Part of a small language model's weights.
Size: 24 layers, width 256, 4 heads of 64 (2 for keys and values), MLP 512 SwiGLU, vocabulary 1272, 14.8M parameters.
Architecture: RMSNorm before each block, rotary positions, no biases in attention or MLP, untied embeddings.
Training: a variant of Muon for these matrices, 1042M tokens, 3975 steps.
MLP neurons of a small language model. Each row is named by its layer, matrix (gate and up: input weights; down: output weights) and neuron, and shows model dimensions 96-223. Each number is 200 + 30 x the weight over its row's rms, rounded and kept within 0 to 999. A neuron's up and down rows have the sign that makes its largest values positive.
Before each neuron's rows, "fires before" lists the tokens most often just after its 100 highest values on Wikipedia text that the model never trained on; "fires after" lists the tokens most often just before its 100 highest values on Wikipedia text that the model never trained on.

fires before: ".", " |", ",", " m", ":", " |\n"
fires after: " ", " $", "15", " P", "10"
L19.gate48,228,211,205,249,188,207,188,184,216,194,181,172,170,223,171,230,198,153,204,221,234,203,233,168,166,203,175,187,177,231,196,145,195,219,172,235,202,202,225,239,184,149,145,140,213,196,159,147,152,210,217,194,180,201,181,160,170,174,201,156,183,213,173,228,234,216,215,239,171,214,196,193,220,232,227,180,181,249,213,206,228,175,177,218,184,214,198,180,250,188,194,220,229,189,186,176,180,175,125,162,214,199,220,204,169,158,205,192,217,212,219,223,170,232,246,177,227,189,198,189,226,161,191,225,231,179,183,239
L19.up48,228,172,248,264,216,186,230,159,257,218,179,176,180,245,198,165,160,148,173,199,214,198,247,158,178,231,232,202,177,192,185,155,202,231,193,172,198,224,221,212,176,218,212,201,150,218,167,182,233,204,210,191,196,163,223,221,182,191,157,216,202,214,166,186,178,256,225,221,250,207,181,215,228,217,211,197,221,211,220,196,203,192,183,180,200,181,160,194,182,203,230,222,202,221,258,173,185,223,246,107,171,151,191,225,306,178,212,230,206,281,176,174,202,176,190,155,216,157,168,220,251,230,206,271,196,254,162,222
L19.down48,225,230,185,203,187,241,172,211,227,172,224,143,218,262,244,259,161,180,216,202,216,213,197,169,236,162,215,182,244,191,206,232,219,177,235,264,194,192,201,186,196,291,161,182,194,181,163,159,177,242,206,210,195,243,230,182,170,229,216,156,221,195,202,202,200,206,163,166,204,155,98,135,205,159,195,171,219,236,218,201,180,189,223,206,231,168,197,216,231,208,214,205,200,122,226,184,201,139,211,151,265,241,166,175,186,231,151,242,191,227,238,200,203,174,204,170,197,195,199,250,205,179,195,228,188,186,173,187

fires before: " |", " of", "ed", ":", "ial"
fires after: " a", " A", " R", " P", "en", " p"
L3.gate2,197,197,239,216,167,145,263,208,195,187,228,189,209,236,194,212,230,184,181,215,229,192,176,244,208,224,197,218,214,209,179,185,226,214,202,203,218,179,232,159,217,199,184,163,183,228,220,235,197,231,176,183,238,169,203,193,182,205,207,190,198,170,248,212,227,216,205,203,172,151,202,126,231,223,198,244,184,223,108,208,243,205,212,168,100,218,193,251,227,236,216,215,219,230,200,180,202,223,227,170,218,187,145,182,207,189,254,200,214,196,262,191,198,208,257,189,194,198,189,158,162,216,151,245,145,250,214,213
L3.up2,220,206,222,217,157,184,204,255,160,185,193,198,196,227,175,188,209,170,218,134,175,177,200,193,253,162,166,170,202,249,204,188,220,238,163,209,218,161,231,239,252,179,206,229,215,170,186,201,169,206,222,165,171,243,189,246,202,182,232,176,235,266,226,187,262,193,215,192,265,188,201,215,215,208,230,204,205,212,183,187,216,227,217,204,179,217,177,208,193,238,219,144,227,219,197,213,201,157,213,206,190,234,169,216,258,179,226,217,125,231,169,195,140,186,234,190,196,176,217,156,138,224,186,211,204,208,253,206
L3.down2,191,196,202,233,187,178,149,182,191,218,185,176,170,187,223,166,223,183,220,149,208,174,181,267,265,195,168,184,238,185,156,172,225,221,166,267,186,188,192,183,182,147,173,181,180,129,198,185,191,215,227,221,213,185,127,192,221,228,183,161,199,165,174,186,206,246,252,149,221,210,226,210,181,210,244,228,190,217,160,184,205,232,179,191,252,185,191,224,213,267,228,160,174,231,139,188,178,145,204,185,178,199,211,179,239,212,211,226,219,200,192,203,205,177,212,175,213,197,256,152,170,184,245,193,206,195,272,174

fires before: "0", "1", "2", "3", "4"
fires after: " |", "2", " c"
L19.gate413,164,237,193,193,212,150,178,145,232,129,243,221,215,202,237,173,177,271,189,192,246,203,255,190,183,163,174,178,198,198,184,158,184,191,213,198,220,197,196,191,252,190,208,186,169,224,190,253,190,167,162,210,158,175,170,206,167,190,223,215,171,232,246,177,236,213,178,216,164,241,165,190,175,214,182,198,155,185,209,218,237,188,176,239,215,239,241,177,217,209,206,225,223,170,249,214,222,181,210,166,193,185,239,219,196,198,218,211,204,194,194,226,183,203,251,254,207,162,211,131,179,162,218,207,141,172,239,150
L19.up413,143,157,201,202,236,215,185,264,225,219,190,259,176,203,209,234,164,218,184,150,185,243,191,196,213,198,222,183,160,222,245,147,208,200,173,164,166,217,150,176,219,158,178,216,181,188,190,209,184,232,189,227,212,212,167,220,241,138,248,223,171,194,244,213,166,151,198,177,178,224,168,183,196,206,189,204,245,203,237,188,192,216,194,202,219,174,193,238,217,173,185,196,199,184,198,277,173,198,134,201,203,159,167,206,210,199,123,218,254,202,250,157,182,135,262,137,204,206,186,141,186,184,248,197,178,269,205,204
L19.down413,216,226,161,196,149,212,218,247,188,267,162,178,193,180,247,216,203,192,191,224,245,208,215,173,185,168,178,202,230,214,160,159,235,196,228,241,215,168,167,230,241,244,204,222,155,199,192,221,202,230,216,139,202,222,205,217,185,162,270,207,234,196,138,216,233,208,265,158,214,194,163,220,222,206,173,195,149,184,210,179,149,177,160,225,212,215,192,194,192,199,235,191,259,110,228,221,106,175,235,194,235,183,234,194,198,221,209,168,201,171,219,206,187,215,224,176,217,214,256,206,170,174,170,196,216,202,184,212

fires before: "ed", "b", "ing", "es"
fires after: " B", " b", " M", " res", " K", " m"
L2.gate422,213,244,241,221,231,145,233,196,164,190,234,200,223,191,149,190,243,244,194,215,187,179,198,200,196,190,216,155,248,144,185,215,206,223,237,179,209,187,235,188,127,216,190,202,179,199,237,226,210,182,219,216,173,208,180,167,224,225,210,226,187,220,161,214,215,161,212,230,174,195,235,210,224,227,192,152,181,165,216,208,228,199,162,122,214,165,182,212,241,174,207,127,206,211,288,189,184,161,173,226,217,189,230,161,180,231,206,197,192,163,175,208,179,214,182,181,317,153,184,197,193,200,103,205,224,200,159,184
L2.up422,209,176,179,209,236,195,214,209,111,199,199,165,190,218,178,186,217,194,204,190,182,207,221,222,200,164,234,172,204,150,190,180,179,268,171,224,189,156,195,203,210,184,158,163,196,185,144,264,178,208,222,166,189,208,184,238,199,225,155,214,197,226,148,218,188,171,166,191,157,209,231,178,189,221,214,192,168,200,188,173,219,146,178,195,179,196,212,149,264,176,215,123,189,130,265,218,185,156,189,243,193,200,250,248,232,217,224,118,193,154,226,227,145,222,205,201,216,181,265,173,194,235,158,219,181,199,171,221
L2.down422,220,192,237,195,205,228,196,227,157,131,203,221,247,232,146,147,202,221,205,201,205,214,191,212,191,241,147,221,237,180,242,246,210,171,217,251,165,215,246,239,187,279,157,229,205,194,203,278,202,180,256,211,220,179,137,186,284,179,165,238,157,231,204,261,183,282,248,190,209,247,207,180,227,249,205,222,181,200,219,166,188,208,144,182,245,176,227,195,237,177,208,206,178,262,259,214,176,165,199,186,203,219,237,193,222,178,192,178,201,150,239,196,197,249,194,191,226,230,213,182,252,185,202,184,177,165,204,214

fires before: "man", "an", "th", "b", "ans", "ber"
fires after: " Gr", " h", " H", " the", " M", " t"
L3.gate484,139,217,137,203,181,225,180,186,207,212,185,204,258,211,163,216,222,229,251,208,194,149,212,160,224,171,199,175,228,177,185,179,210,184,210,148,209,148,181,135,186,194,174,236,191,211,240,194,242,233,197,207,193,166,178,158,216,163,211,191,233,208,213,201,201,178,188,171,140,149,238,234,152,198,197,158,135,164,216,214,208,170,195,193,211,169,167,181,173,179,210,218,177,270,179,210,200,183,213,176,202,260,204,170,224,166,209,162,172,200,239,165,209,186,218,197,269,182,231,190,204,215,279,170,160,258,201,206
L3.up484,197,179,197,184,175,199,177,205,231,184,199,217,204,184,271,196,196,215,221,224,151,202,183,239,116,181,204,207,200,166,192,211,164,137,257,158,200,176,214,203,172,147,234,259,168,162,257,168,216,169,240,196,237,195,179,196,206,208,234,208,249,236,214,192,209,222,135,153,186,189,204,272,216,185,196,186,189,220,253,195,174,194,250,166,168,206,214,187,194,211,234,222,168,235,192,209,228,197,198,165,178,165,195,159,185,195,199,194,219,166,199,178,187,207,241,175,149,179,171,186,161,214,229,227,163,221,211,186
L3.down484,116,186,213,159,250,211,173,229,175,130,187,218,205,278,219,233,225,198,249,237,189,201,168,214,182,181,182,246,179,195,208,133,196,183,252,198,213,194,233,163,194,214,253,219,152,195,247,200,212,271,219,159,236,229,189,192,177,214,218,161,183,258,215,165,174,205,217,182,150,167,196,197,185,212,192,181,161,196,271,238,192,236,231,176,197,192,194,183,164,194,251,248,169,229,236,186,199,213,226,201,182,137,230,194,219,220,247,170,209,190,211,185,197,165,209,187,185,165,191,242,165,218,188,211,186,234,215,207

fires before: ";", " |", "N", " |\n", ".", "\n"
fires after: ";", " |", ":", " "
L21.gate137,200,186,213,211,165,138,186,179,253,222,197,210,174,200,207,188,228,168,211,204,185,247,240,227,141,245,177,213,211,196,185,241,202,207,174,203,279,255,156,194,202,194,162,206,183,199,175,215,210,193,197,172,192,192,192,165,247,211,160,229,207,215,239,202,145,230,211,195,142,144,162,280,199,241,231,211,179,196,160,226,106,211,186,168,246,222,237,227,164,195,219,167,193,196,203,169,200,148,179,191,219,210,220,196,245,189,258,229,158,185,156,190,200,220,228,239,180,232,218,160,178,176,219,214,210,178,259,200
L21.up137,233,178,254,173,163,174,251,190,193,221,176,207,189,160,206,171,205,218,204,205,178,206,165,192,202,196,175,235,185,145,208,177,241,168,157,168,219,159,210,194,204,192,166,175,193,189,179,223,163,199,175,189,162,217,215,232,219,237,197,223,211,144,190,206,259,205,206,151,200,155,185,192,226,201,253,189,166,209,172,217,177,121,187,215,288,219,181,169,197,186,263,268,219,220,186,244,182,208,214,155,178,149,236,241,196,233,263,202,231,177,143,213,181,182,166,220,198,135,224,204,198,192,194,184,196,204,206,242
L21.down137,171,173,183,186,205,192,187,209,199,224,215,169,269,167,153,222,181,213,197,198,254,219,221,167,182,233,214,122,131,214,252,202,203,175,265,236,186,166,154,227,176,222,201,214,255,213,194,203,195,166,238,250,191,189,191,181,219,198,222,191,212,185,224,252,178,244,190,197,204,224,119,230,231,212,202,202,164,228,211,131,158,203,140,141,199,205,230,220,209,211,200,216,180,174,227,223,211,282,209,209,234,287,248,163,229,163,247,193,220,205,245,217,213,184,189,195,137,209,181,212,185,232,201,181,192,210,227,222

fires before: "|", " |\n", " "
fires after: " |", " "
L16.gate433,209,193,246,243,221,158,151,199,160,186,227,164,155,258,220,148,148,201,245,172,211,178,221,251,167,200,240,174,288,195,183,223,209,207,241,151,254,226,219,208,241,211,213,188,166,149,173,220,240,168,233,180,181,219,226,206,229,189,175,146,194,189,253,201,161,236,185,184,191,219,199,231,192,271,243,200,200,207,235,208,190,160,161,266,190,180,118,224,147,180,206,143,230,158,199,231,210,173,190,186,172,199,211,190,235,211,169,219,195,240,208,155,145,233,181,212,236,169,237,194,184,193,175,213,254,184,199,195
L16.up433,227,206,176,199,194,154,269,203,182,229,160,191,197,190,231,176,223,235,189,145,192,190,168,228,194,204,205,148,210,187,216,229,173,227,211,180,186,158,198,225,202,151,224,127,189,219,177,195,207,158,140,244,198,199,207,188,187,223,136,219,214,173,176,146,241,177,155,190,157,215,202,218,263,289,187,222,143,248,229,163,160,234,239,140,187,163,179,242,163,253,235,220,187,199,161,203,163,179,230,165,227,195,203,185,207,178,203,244,267,230,166,224,175,160,245,222,168,197,170,229,227,217,207,174,227,173,187,212
L16.down433,217,188,148,191,151,230,176,192,209,171,176,228,189,186,230,259,225,184,197,206,230,157,225,171,218,237,162,208,187,127,195,222,191,168,196,201,200,192,196,214,166,228,196,242,212,184,181,209,199,240,186,213,206,153,233,207,242,154,264,230,184,186,220,191,207,222,178,183,218,130,247,190,208,162,202,169,142,221,205,233,228,169,205,209,250,170,238,131,250,167,194,216,219,202,198,168,239,198,177,135,180,199,191,165,168,187,181,182,189,164,237,212,240,195,132,146,152,231,202,183,137,125,208,239,229,228,226,168

fires before: "ent", "way", "ack", "able", "ou"
fires after: " r", "T", " R", " c", "t", "v"
L3.gate53,197,204,216,167,185,275,177,222,134,170,197,195,229,191,234,177,137,202,183,169,205,174,197,152,219,190,149,222,194,244,224,241,237,182,218,197,216,236,195,161,150,231,191,237,179,204,142,206,218,212,221,181,206,188,248,248,211,182,170,255,191,206,206,238,203,240,223,197,220,241,192,205,214,207,134,205,197,215,207,232,147,182,197,251,187,192,180,230,187,192,210,229,248,134,223,186,217,211,234,253,158,161,198,188,209,158,161,173,202,126,168,183,213,198,198,161,202,185,219,252,225,175,211,234,194,216,157,194
L3.up53,226,178,206,184,192,169,227,183,224,247,191,163,205,190,155,254,167,227,189,235,223,221,196,237,197,179,232,214,206,194,217,158,254,162,244,190,200,181,201,115,222,205,194,171,157,176,186,219,193,169,254,270,209,189,266,186,271,227,195,247,209,164,251,179,190,226,215,209,210,220,247,154,216,188,205,185,185,192,190,190,204,232,189,214,189,193,169,212,223,174,230,190,189,208,204,231,225,209,168,231,182,156,157,216,208,185,192,173,202,181,201,220,146,178,199,165,244,224,193,169,196,221,199,214,176,186,240,190
L3.down53,209,171,218,217,246,217,204,211,183,159,166,134,187,170,204,172,149,185,157,207,205,223,207,188,261,207,158,197,214,207,140,180,195,159,176,177,195,222,167,173,194,226,229,229,274,245,139,180,190,204,161,166,210,187,203,235,212,151,226,214,171,213,196,202,249,214,164,159,187,243,301,139,251,193,193,161,241,150,198,235,210,193,228,197,226,231,227,168,215,254,192,200,186,212,187,197,220,183,233,257,188,216,198,246,134,205,220,244,183,153,163,189,199,194,215,196,191,160,217,191,213,189,199,130,139,213,200,167

fires before: "8", "7", "77", "9", "85", "80"
fires after: " ", " |", "19", "|", " ("
L20.gate44,146,202,226,214,218,189,243,218,180,173,198,222,200,182,198,198,196,233,196,215,142,176,223,242,137,214,188,259,196,212,270,251,180,257,140,172,198,161,261,220,162,192,151,238,220,219,182,191,153,214,169,217,191,193,152,230,207,186,162,199,158,174,156,175,172,175,155,157,220,187,196,234,203,211,187,205,156,200,244,171,184,229,224,194,209,219,174,202,166,179,181,177,246,180,210,204,187,209,247,265,250,216,194,185,201,183,206,185,165,187,177,132,169,200,174,152,214,203,166,176,209,270,256,201,226,214,200,201
L20.up44,178,194,219,160,181,212,230,214,194,191,196,181,232,182,207,260,237,212,203,166,143,224,129,198,212,262,219,208,195,197,205,202,265,248,183,227,195,171,206,218,176,212,162,161,204,176,189,173,146,169,190,178,156,225,234,183,156,170,170,224,159,181,228,229,239,245,159,198,192,153,219,258,199,189,204,181,250,179,196,180,214,206,236,208,170,153,207,195,202,189,210,207,168,210,222,209,212,181,187,252,150,181,192,218,191,179,212,190,286,200,210,147,180,239,261,228,236,197,210,179,178,220,156,178,223,163,183,198
L20.down44,244,189,224,202,203,230,239,154,241,226,223,197,148,162,236,190,269,195,208,174,193,196,234,170,165,181,187,234,188,216,194,223,187,166,240,204,267,196,236,191,195,219,181,214,219,212,208,228,157,204,211,158,167,172,177,183,210,207,177,226,222,203,197,216,192,185,203,131,225,234,188,186,188,180,196,217,174,185,244,173,222,276,209,176,237,214,212,175,184,168,210,227,162,241,210,193,181,167,172,216,199,236,223,163,202,212,246,152,201,193,164,135,243,178,211,192,209,197,198,177,188,196,199,189,212,222,256,163

fires before: "g", "ction", "ey", "er", "ion", "on"
fires after: "v", "ang", " V", " pro", " J", " v"
L3.gate99,204,176,198,231,184,214,231,236,120,175,234,233,192,216,173,222,212,193,222,177,274,207,192,193,189,175,164,168,192,249,169,243,188,170,195,161,187,199,193,216,154,211,182,232,179,198,206,204,211,210,233,197,285,202,245,204,236,204,178,263,141,213,181,201,201,178,194,219,229,189,173,176,160,213,207,216,177,207,226,144,180,200,174,170,170,236,230,222,284,199,241,202,195,187,162,210,177,217,196,221,196,204,250,241,196,214,256,162,177,127,226,217,191,171,209,240,185,161,186,217,227,190,221,164,204,211,216,161
L3.up99,193,218,166,147,225,156,236,203,214,213,194,198,152,167,215,150,201,141,176,186,249,231,216,124,205,219,202,173,216,169,152,192,230,215,180,269,203,163,204,223,204,233,189,199,185,168,172,146,207,155,243,237,188,130,223,205,216,208,189,196,217,205,216,203,214,264,228,179,270,253,225,247,266,180,221,236,225,190,235,145,200,183,213,215,169,185,219,258,173,201,227,174,165,264,188,203,216,208,158,174,165,198,217,204,192,209,168,221,188,186,184,237,152,145,208,203,164,243,187,252,192,150,165,194,168,222,184,189
L3.down99,221,200,207,179,170,157,244,174,253,237,233,216,164,201,208,177,186,187,229,227,222,206,203,175,218,196,216,184,176,237,137,123,179,211,150,178,233,146,172,248,197,191,179,180,211,176,173,152,240,254,184,244,199,178,204,190,159,127,184,210,188,208,247,236,198,232,203,174,232,222,208,192,279,188,189,229,257,199,195,227,200,229,228,188,160,198,171,154,201,220,184,186,211,202,220,219,218,177,204,203,170,197,242,186,165,180,234,167,220,226,154,231,227,201,185,149,174,171,177,239,173,139,141,230,228,213,174,228

fires before: "4", "03", "94", " October", "04", "23"
fires after: " ", " |", " |\n", "N", "19", "|"
L21.gate181,167,177,181,168,173,143,209,190,132,206,201,235,257,210,239,214,236,230,172,165,181,205,229,233,177,163,168,181,209,178,224,174,230,214,186,148,241,223,212,179,230,217,170,166,135,177,241,179,217,121,203,225,221,201,191,255,189,181,192,213,144,166,193,153,218,177,238,224,266,224,235,234,226,223,138,182,229,153,240,173,161,190,190,203,264,169,191,209,187,240,152,198,214,239,217,183,190,187,242,206,180,176,176,208,207,166,194,225,190,200,202,175,185,192,235,189,201,213,169,171,178,189,201,221,143,186,252,206
L21.up181,164,159,210,163,237,248,203,223,245,162,184,221,145,187,174,190,182,210,247,220,249,232,200,155,229,206,178,215,230,217,233,210,203,241,188,193,202,183,175,255,215,203,175,194,179,197,160,223,215,216,205,151,234,194,207,218,227,187,185,153,226,188,251,238,190,197,200,195,204,231,168,169,146,232,191,200,255,196,195,260,217,195,202,186,167,207,180,252,234,209,232,214,221,186,180,187,221,239,222,139,177,207,235,239,174,177,161,161,210,191,205,240,205,193,216,195,140,199,171,197,155,257,163,178,203,141,197,182
L21.down181,170,176,188,218,209,210,200,188,176,206,195,198,194,229,251,199,120,253,197,178,227,191,249,187,205,236,209,164,191,202,165,164,254,224,212,230,249,153,211,160,199,221,195,145,224,163,227,173,199,195,244,135,188,234,191,167,187,232,220,190,194,248,168,206,161,203,243,129,300,150,219,181,172,200,138,250,200,224,153,202,182,180,203,191,214,248,159,179,179,207,175,240,147,246,159,179,228,228,177,228,211,190,220,207,218,185,205,198,139,228,199,208,212,129,232,167,216,235,203,177,183,225,153,215,151,164,233,138

fires before: " "
fires after: " |", " on", "n", " On", ":"
L18.gate240,196,225,204,236,271,220,156,228,218,213,194,185,155,196,227,226,192,208,228,193,179,198,207,232,204,241,223,181,195,226,213,135,153,188,227,182,172,182,205,211,229,169,201,140,187,196,197,203,194,137,164,195,243,169,147,238,235,251,240,166,209,184,148,152,225,178,217,212,187,177,210,201,159,200,227,180,176,236,178,240,191,193,151,191,212,228,224,184,204,225,197,192,187,180,186,221,176,171,143,205,217,205,217,198,247,197,241,192,222,203,259,227,205,165,166,139,229,157,163,163,232,196,205,172,223,161,190,216
L18.up240,182,171,234,189,242,189,181,209,179,176,173,251,168,138,203,174,190,223,187,119,198,181,217,207,173,205,174,242,180,263,205,218,239,204,194,233,136,205,197,234,172,157,166,166,226,191,183,166,269,204,207,191,137,174,154,191,228,206,202,193,174,227,195,217,216,217,280,205,187,191,245,206,188,215,236,176,241,230,260,218,248,198,146,205,239,104,239,196,189,227,213,182,134,193,215,173,171,199,221,177,196,182,230,241,305,170,167,199,178,215,183,199,178,171,169,225,189,204,162,228,209,186,216,215,170,204,177,210
L18.down240,195,169,192,245,275,248,224,224,175,186,224,219,140,240,174,219,281,170,183,148,188,185,229,241,164,223,206,195,167,205,225,220,219,218,214,204,148,134,196,237,205,206,189,187,212,161,235,153,156,215,213,180,200,115,184,221,229,243,222,245,203,172,175,144,191,252,222,233,186,211,208,224,195,273,214,141,192,235,201,169,142,197,195,196,248,231,201,239,166,198,178,204,221,151,200,171,226,151,195,184,178,192,228,230,226,175,227,211,174,199,190,160,206,167,158,166,219,213,227,240,192,205,181,221,174,181,179,210

fires before: " ", "ing", " the"
fires after: "O", " bu", ".", "u", "W"
L5.gate329,226,162,205,175,147,179,196,231,172,209,214,179,202,207,155,171,215,217,199,169,174,194,173,203,192,213,200,191,211,117,178,174,188,185,234,162,183,235,221,184,200,215,218,188,167,229,155,166,198,194,215,187,208,189,162,164,221,230,260,176,180,175,177,218,210,198,173,237,159,194,228,167,256,236,239,222,219,205,181,225,231,272,197,199,160,185,174,141,255,196,188,163,228,252,182,163,171,206,188,223,159,202,162,256,282,172,165,217,263,119,203,239,197,138,221,179,205,227,207,220,217,188,242,178,195,202,165,184
L5.up329,175,185,174,220,158,254,204,168,195,194,217,199,230,200,155,197,190,209,204,174,214,237,165,151,204,215,197,175,195,187,169,233,196,183,176,209,171,232,180,217,212,234,255,150,187,172,209,172,201,160,205,228,198,204,149,250,204,205,154,188,208,274,163,169,214,210,204,233,154,198,168,169,230,246,194,231,142,240,205,242,165,224,207,195,160,173,206,201,204,202,169,197,203,176,233,223,223,256,225,258,181,235,204,235,258,175,201,200,191,196,215,180,217,177,177,211,180,203,249,155,221,237,212,194,195,178,173,195
L5.down329,232,207,161,175,189,179,189,196,203,197,217,189,178,228,204,199,211,205,194,208,243,198,234,186,195,203,200,166,190,247,169,182,173,164,175,165,199,227,204,191,264,213,234,213,275,214,134,173,210,174,225,173,226,220,153,225,167,179,259,189,166,154,148,224,170,241,207,187,141,158,168,165,224,181,221,193,175,216,168,95,165,167,177,239,196,242,215,164,140,198,182,235,154,276,227,154,179,193,183,231,157,220,159,213,211,159,222,196,242,213,204,148,192,142,195,180,183,174,198,187,189,218,222,187,135,195,187,233

fires before: "0", "1", "2", "3", "e"
fires after: " |", "2", "1", "3", "6", "4"
L21.gate218,181,199,190,248,188,163,207,250,215,217,168,217,244,254,250,199,250,172,224,201,224,302,261,215,146,216,150,219,193,199,186,236,216,238,222,250,125,221,204,141,225,247,221,192,180,170,184,120,216,246,206,204,221,162,175,200,170,220,200,194,151,233,203,215,245,232,233,218,200,218,205,214,235,173,205,167,220,202,190,211,218,179,217,224,217,182,226,255,211,223,223,188,210,102,232,190,192,173,163,228,142,233,262,208,207,208,203,205,213,209,224,184,202,216,253,189,281,217,207,155,185,172,186,236,164,157,196,146
L21.up218,167,187,199,216,148,163,126,170,194,180,192,247,253,153,194,224,117,157,202,214,185,228,145,154,229,252,206,159,214,216,230,239,212,193,185,220,175,254,201,228,217,228,165,177,211,218,204,209,257,169,181,215,171,237,194,210,175,190,183,203,189,206,126,195,140,209,238,203,185,218,161,194,190,150,165,161,179,182,166,198,210,211,167,249,222,190,234,186,176,268,182,169,180,235,196,248,155,214,207,120,195,222,194,178,208,177,234,242,249,185,282,211,202,189,241,203,193,208,202,195,173,216,180,211,216,221,215,187
L21.down218,164,200,237,206,215,217,185,198,193,189,183,194,184,213,161,156,149,169,179,194,123,174,214,206,202,225,188,230,196,152,186,195,208,196,208,193,210,154,156,194,213,165,205,146,133,224,184,217,227,202,226,178,163,230,214,199,177,177,242,134,213,156,226,243,216,198,202,205,202,228,239,250,231,222,215,193,199,177,172,190,225,237,162,181,200,187,220,209,200,222,205,232,179,206,186,190,221,233,184,221,191,125,220,204,199,241,150,167,202,169,243,226,174,251,170,247,195,156,204,210,197,210,180,178,215,157,195,268

fires before: " "
fires after: " |", " in", "In", " on"
L20.gate471,166,137,230,218,246,144,186,178,233,171,213,184,253,169,228,187,215,220,183,199,182,215,196,174,160,200,202,220,233,254,240,209,258,217,120,230,231,197,237,214,181,218,186,226,156,260,227,190,211,184,181,200,218,204,266,191,176,165,200,149,203,147,154,182,222,170,204,190,175,186,227,219,190,247,247,211,195,217,201,206,201,224,241,197,184,145,192,263,214,170,186,222,163,183,202,194,191,202,156,161,220,220,251,205,255,172,251,205,233,131,199,187,244,223,239,250,246,210,208,196,167,161,185,228,199,220,187,213
L20.up471,231,211,181,216,218,195,201,202,219,231,166,211,159,247,117,182,180,166,215,168,205,239,241,218,222,226,204,157,208,192,176,175,239,161,182,206,220,209,180,200,185,149,185,188,201,234,232,203,218,213,195,135,212,148,230,166,153,154,194,206,203,222,142,190,163,221,191,193,201,226,204,164,164,206,197,229,200,227,246,183,205,204,162,251,192,168,192,229,177,227,178,214,169,188,176,238,141,236,163,186,237,235,185,172,266,171,244,224,186,165,229,257,200,130,237,257,250,170,235,246,212,188,184,199,250,226,233,211
L20.down471,211,205,195,198,212,220,187,205,174,153,220,140,221,206,179,191,238,217,183,170,229,156,149,209,213,241,216,244,232,230,229,239,182,165,204,198,180,182,222,187,197,190,192,188,189,231,230,159,152,200,206,219,170,187,253,225,211,260,244,234,182,231,222,184,203,165,195,201,168,277,191,256,153,249,314,266,193,170,170,195,136,167,221,173,194,192,191,230,209,168,202,164,212,186,211,261,173,185,202,182,238,223,240,224,202,193,206,209,201,147,245,182,208,196,198,186,242,178,214,176,249,198,184,161,186,209,249,185

fires before: "ing", "ed", "y", "ings"
fires after: " bu", "ild", "u", "c", "ru", " p"
L9.gate84,140,176,193,226,207,171,196,184,245,192,217,173,231,193,86,219,208,193,207,198,179,220,202,170,166,230,189,152,207,177,215,170,220,212,226,183,198,229,219,220,161,195,218,195,178,168,192,165,223,188,217,141,239,195,170,223,208,238,199,191,147,161,149,167,218,158,207,242,218,156,211,214,178,214,210,217,231,240,182,211,184,231,228,243,264,231,192,142,233,221,183,175,250,225,161,209,231,242,251,236,238,217,231,239,181,236,193,142,194,191,216,194,238,159,166,181,223,168,173,204,160,164,201,234,182,210,207,214
L9.up84,133,257,212,212,211,206,161,165,242,206,200,168,223,176,160,192,187,238,190,202,226,200,208,229,174,211,195,190,174,188,170,163,196,211,199,190,199,193,214,211,161,226,174,208,258,188,194,203,221,161,271,194,216,191,223,222,198,230,182,130,172,196,147,201,228,139,226,220,241,175,193,147,192,185,212,204,220,152,226,229,150,214,186,185,232,153,165,203,188,210,205,210,221,237,192,189,164,210,219,234,241,148,210,260,225,239,247,223,209,234,185,216,259,158,143,215,170,211,149,201,123,199,221,193,161,207,231,158
L9.down84,175,158,160,202,206,233,155,210,245,235,246,165,252,149,124,204,219,183,190,186,204,230,214,281,214,251,174,197,185,191,207,194,193,223,183,179,228,125,180,194,185,262,182,197,183,241,164,179,212,138,198,142,276,224,236,194,186,178,162,173,178,170,188,240,138,163,159,250,192,228,199,209,231,145,185,191,203,233,195,181,167,204,193,203,219,176,131,147,251,226,159,176,206,183,176,199,217,167,196,204,217,194,182,224,170,211,220,229,213,201,187,168,244,203,223,193,180,187,183,197,235,218,230,241,176,205,267,206